config = dict(
    head_dim=64,
    norm_place='pre',
    norm_eps=1e-05,
    learning_rate=0.00147,
    max_seq_len=256,
    train_tokens=146200000,
)
MLP neurons of a small language model. Each row is named by its layer, matrix (up: input weights) and neuron, and shows model dimensions 128-255. Each number is 500 + 50 x the weight over its row's rms, rounded and kept within 0 to 999. Numbers have three digits each.
A block is one neuron, or neurons of one layer that tend to fire together. After each block is what it responds to, as a language model described it from the Wikipedia text at the highest values.

L3.up19:481513420461524578549424411426475547454535488431571453498545433449548425537527412421486457530579626444503517541500541520497417511529551400489512545571439533544536592529445539563457593561496528482469508540459512505514445521542429521503517461348463584520469573396525434621460480510507559587583553499496485492515591521534588467552458397486477495467433515532547460503443510459481439404583
Description: Mostly the apostrophe of a possessive 's after a name or noun (Aon's, NATO's, island's); also mid-word fragments like res-our-ces, mon-th, B-en-jamin.

L4.up28:541547499493516598638561464509526475420492460474501442499475479517492549470595490453539522505508508508451481526458501440515440492519450415566556435549489506545453466448457436491562577432452479533443428519494513475436548521515569419470449393428576445537503522362518433496498487467486446490561456609526538464519470562478498473494483556542524477464521561578500496565397501455599532532562
L4.up110:465627457543552487526603505535513447446493482574557485514398481489548425526434425560508624409455530472530489525516461476473513360502511481529502491541453510537473474454437504472528545436523458558489515456449549605554479517416534505557511537540451460581419462463471432481414547358554551477589467552552513528517562520489524450529505467498536417465493556554558516446556577476517468551545
L4.up215:535472500565486618567510515564542444488422475499471500465520457573538431645508497546517471408485472402479571479437403545438423503529477409530449521485396488493500547491550457484424594541529535507571564537427518465426460504504546583510525450531477474478441538508535477552506578424463545447458455591511575503585530521562524488467545461487481495493538496390377536584504539567448490521545
L4.up360:533531438506433469622571458454552562473495551527528470572503443506515484506557432494553526549510530529437381480564481454541528447517527396549444509512552507421502512466561549441501443575409478581420551480547517571525510453438452421492517420435546457503505468478518501579479442448499489526490439535488534417450594506472568410441501540515573540497447569515454566520398456484526497513510
L4.up465:604553560508515526493598586499491569504399412502477439482543433458597476583492537443525491489429456420406446517424430480425559438617571518524443548504460493455525429505554497514512470542427486476442476463517529534509588556456520521541512434449453502527468517503451480551588517383473464529506434481509458485453536514552506454516469561438538494449512517504420522572537526515527513486437
L4.up513:560571470517471500649531461483561460475440437568466535459486459510561370524492493425500466515500572525500520433409509499478556532640498340537470528516538453403529505515525418461472485532478569552527478469640573552395538563438554376532501490540533519485487405628495436513551513445483442496581392436465512472457494464482542443547428481503488515430516508533546473528489479517521539587464
L4.up871:498486478481523691473624469540570458509438580550520519474473478587529527522517468510562597566414438491511509546490571384505499436523483554502471514446502473521394634529517442521552522608502515564495454453569501495527531464495483545475533442522490479557537497456495462530400435418502478457439431565472521565477454526490580493411557553464526545493487505527511609469460444528516454542549
L4.up939:552548480463531604546476489458565431453455435521449491473555437531516454595529471533577512565486420370473477498457504480467418511586447527685579484542464525535497501542529518459540539548400480508542413481489534503504493400494511518483476490559508504530473491425510400549372450398517474493498443535512572522504528555551527437469567466518594448496462492548443527534491527449521522556522
Description: Final word pieces that complete a multi-token word, mostly Latin species names before the author (ochrace-a, morphe-us, Pediocact-us), also personal or Spanish names and colons after infobox labels.

L3.up721:528596524511523553475520508424430534498434482451458495543485478545511468517445450541513522547546470465463516561484475446439474485551490469492533552552517578532464506442413526533526543572487515529442461464615497477491566514488387492487380550481487476512538509430511494527477512360511515526505513566540578430592554463546485454556540429404571467518449509579488539585484487414530503472642
Description: End of a given name or middle initial just before a surname, e.g. the period in John W. Campbell, -e in Steve, -ames in James.

L9.up202:566503493476471602485468513512508534450452493503511463455536447556499474495575512594544510527610340503566467543513583496520458516476366462489491567512498636479477578518533496554503505503520457511473561452513587544438533476516477445467449536534505507526493446465569507649451536481464540518497549490572551460584474481526535501518530439464562534557511482514492508455496537433510543567624
L9.up208:509538421576492463493451429544534428498429550527532480439469446560497557550505536487603519539479454426567522555450449441558406429491470476582513547527518570496420452531427567551578515494468513468574520424500535540494584518454511506398502568616562613479529466434494500496382538490386488480521506513525493448472544509515534490581554501394583451494515516580505494565553512488565469530556
L9.up240:462509433483456532513425535496520528418439422513563547392445425484522534397554544479573459505533475461598515537472522477518469484458530546507563533532477558494489493480500436480490537434566536539546558543539541538463532490507539413484475519546396520448445487454546497540495572472483512541566507432472541413521470532445524447562484539459530456567478537511564476427397407478498512502645
L9.up256:487521528510536478465534495531544417530426524520473444471489485590498486564591441553540524535523493434543484548476550469456552502435514338579494580399470567559459570559475560514442538520494478569534463593561579469431506434480514414469597479447555563532511525506487517513483459464483582480572503526516585490518492506561457461543467541530589540458475519509510473489546466562497490487465
L9.up453:460520413553480463493455429501538494406479506465550503449500425559502490553502593497599473481548517567475512615468534455490439451519550483443480614517547596472371512522525570597501573561485449520475491497460517474454576522543516494476500516521558512442583467487524483513408421538481514527577457526551572473549540540494506488602544397496519487485453515511444527488442470412597440611496
L9.up501:520493507507530563551490508471493421513558529494455411408444482487484483524483533536556501567513499465523386518523520523486469505419516502508458493396470676554483465556568452577452521479506501554528466571574508385444503525584498460444491526470545592561525521539416519562531525398448533553451526505558503488553574421460466472509535495428594535519483472500498483502433461463478482517533
L9.up604:461519435493520488550494465399511496545470507570514492502511497429503566488502458470614584419470476450457472503481466469479467484482474488517534544407433529455450522469578523547516424525536477537506526448426443491441441503458440414531470468519564576436386535501531449556482550462326590471522483530542514479606475486561448516548562497468507551497475442561589546436420452578547468509518
L9.up999:449507522524464489579532478604508490502540465586468586479516454480429544555462546418588556551516438450598479485535594428532421571575474485550488534588476573573480470519392443550503505486501575544532451458515523502573519516549434456422532477515450547498471518510484560476565467504452561524506546475403519484654563464449509496543520572434549532512385470531461519486590531509463483467531
Description: Pieces inside multi-part proper names, mostly personal names in tables and cast lists: particles like "de", initials' periods, surname fragments (Francesco de Pinedo, George H. Morrison, Nietzs-ch-e).

L9.up167:514576487542574499461460597435546494510524426519457515561469501473550499515595517527498535504476456504566523523528520514487470497529507477424571429516535491591454404463518534486483499548515577495552492432477596616543498541579456476390518555389470597492595524376394494483503478489450476583513498479533518513557540351422458493455565536526529502552563447514465454489431539528490488575442
L9.up200:587528537499563538499600607376545452541539454491475528591425448507582554523577465532481615564463549455487432521527520535467480508535548451405466514535550547567509461512449504494541521514509405550480437449478543468513476515522380498412476439451517482509557446474485511484515468372489444482470538624539465595540601406470560497390532471494487577518525479541506476478526479486572554436530
L9.up232:523490541429488438433495496491467471591527602575497456503447423411524556567519528445511439575374479430572400534510374458422429522513520520485560511462551632647498547536495545552470543558423423550558520484451488474483541529514416442470521596467538634490477500512475549575502490403562437493528466549526624510506556477461434460497447534503492446532496470474485551480500521453518534516495
L9.up296:443527497454543557480480540555566395518548505494499506478585488465520535464555505511560493525491504376443507570534579490537477505614541581565511504442521519543523564503563524453610487513357528540545411535475466452490515519466476427446486494467410488470460596447538515487500490406521459498472500563615429480504554434439524537522507451457579501555544525531477484465493529496459548581471
L9.up307:501502527493622518394442568452516487476535594439490510433539435404474490474500494485548518576464484435474417502574508512460411546481528597491536540489528482561506513531492470526479592508581491516436474549486452370541476510538507458406458536521615557568446537398509412497488498491484478455575550558507480512477517428390547506476455579480518485560523493548457470486469517536435514506464
L9.up450:528544518453556536416433506524474492516474504489540470468420518429514522508536470634529528673576389401437517543552473442530549480471508492520547534481405617537507494603620483505485459533515501507546469365538524424457494410469536507512517553439530463447586602509497559449532500509500540497511467485487497576510457446562428482460437491594528504471543428452492463442532470481400531500565
L9.up761:467502477550503500500552529487470571438408485514475547580459434514656520535493477466554556547434527409513409463516516489456463441400526516463560491500466574487545501480529443513487553539565458485529488455570588565498485523502493536484487501425454503506482566471561452462544493526537501455525528481449538617538520308387567440523504401406539467536453506504508503479424434444549479406535
L9.up880:481547507514565580491602499468597539464525457466484594567395458448490568491468499544566478557544460498445438509503445452483530505567547492555573472485556534475515641530492505560562583532549469443447501447436409494526510593549554471460458533449529501556551551483429531540473387472464474452486495566502509507530574506454541437433494482487516433479536504473491547558545398492515429432494
Description: Apostrophes inside words, strongest in contractions (don't, hasn't, he'd), also possessives and O'Connor, plus odd mid-word pieces like af(ford), w(ell).

L4.up151:641560580425513541522470502474523542471502415441506523514585510398534468447477516549456512572530550447514506605439500491473414564583593560536566499529518449522488513445483482486378482558499426504476470550530516460538541531505499429522484490475516428529481510468387493497455520497509472470455511510507511473475449563572559523469515493501444458411459514442483523528488461500461518412452
L4.up163:423600483500548540538513391450470558568510542481512531453488442499537516576514455491541469580500461519614416488410519513466478437469496439593504528442537537443569583435486605572505511483459450467560478534529511536411482518462509525516517536529491481482471522490426528488515500553594434600572513541502468494462448443540592486507496537474554490500510479493488482545460458514446484545562
L4.up210:472489438526557442512485535446480441494470540439431571488512513433553524562520549517504508509457483377456550495466562484440387448459530493519471589512539519500541577542459597580615544524530490439448457504533505489419518532462475390452424577479495496512488556483471445519450523516528473520529568573543441496487503417575429525450544416490538499540452525661501483605548464529487536540556
L4.up213:578481554421427462482486524573429464411472561504505449463445417482501472602484491577483589543410487518536539490516545479506427459534544421508486467535418536533475532524478591590488509535480488520527478470461481488510449475583439567561523520560504549553539543496487596500496407444498588507520536516520570572581518453578498449473558539462497453510463534542540506498521511529432533468548
L4.up280:508469504462540517495460448466504471492466491510408412447497488434442464437443459495440504534429478474548576491586537460491485529518559452565500612531503572587477486598539571639515572494491512513556502514477593543462348504571485432532500557653532493557520565506439435523412486499527469549528556572456478542492488541473535377492525522583515506430493473485489524510487384559479589494526
L4.up647:458479473420545558581425501521410520485514541458470427432567436528585528485509501547497596529563504505548521489556465469542410560459467390448398446435503484508475609452439509578465581535440507413404555447472562442538439512516551533501486482452571407406443561455491526537517557516551508453446608523541492543531532439486465417496526513573517520519585552517409511440458472487535508482506
L4.up683:515498502497543458464419444466481479580549469442483475442445418499526433483451577530493544558509565454469536466440422436503417556490562466513466597515570521600550484478550412512532525553411453570455431465525585523495422562579411551464495539525561552460454544462499558482481556470471469532493546499505512523503511555499471475492480554410481501428566512495469506457472505558471475514531
L4.up1002:512581382448542518476454480533437570581584567421502443476515505521468516517517408506466553516500512562538501521484495471522396486528520499564491462487577498502500571541584535566486506560469522422435552474528490450453502490531477557427447492396587443422487539463414559507551528482512566637495464477463465502478531472437445375523543517463607468509544443570432504476477507500505472461577
Description: Apostrophes right after a name or noun, mostly possessive 's (Lucan's, Dr. Pepper's, Canada's), plus paragraph-final periods and O'Connor.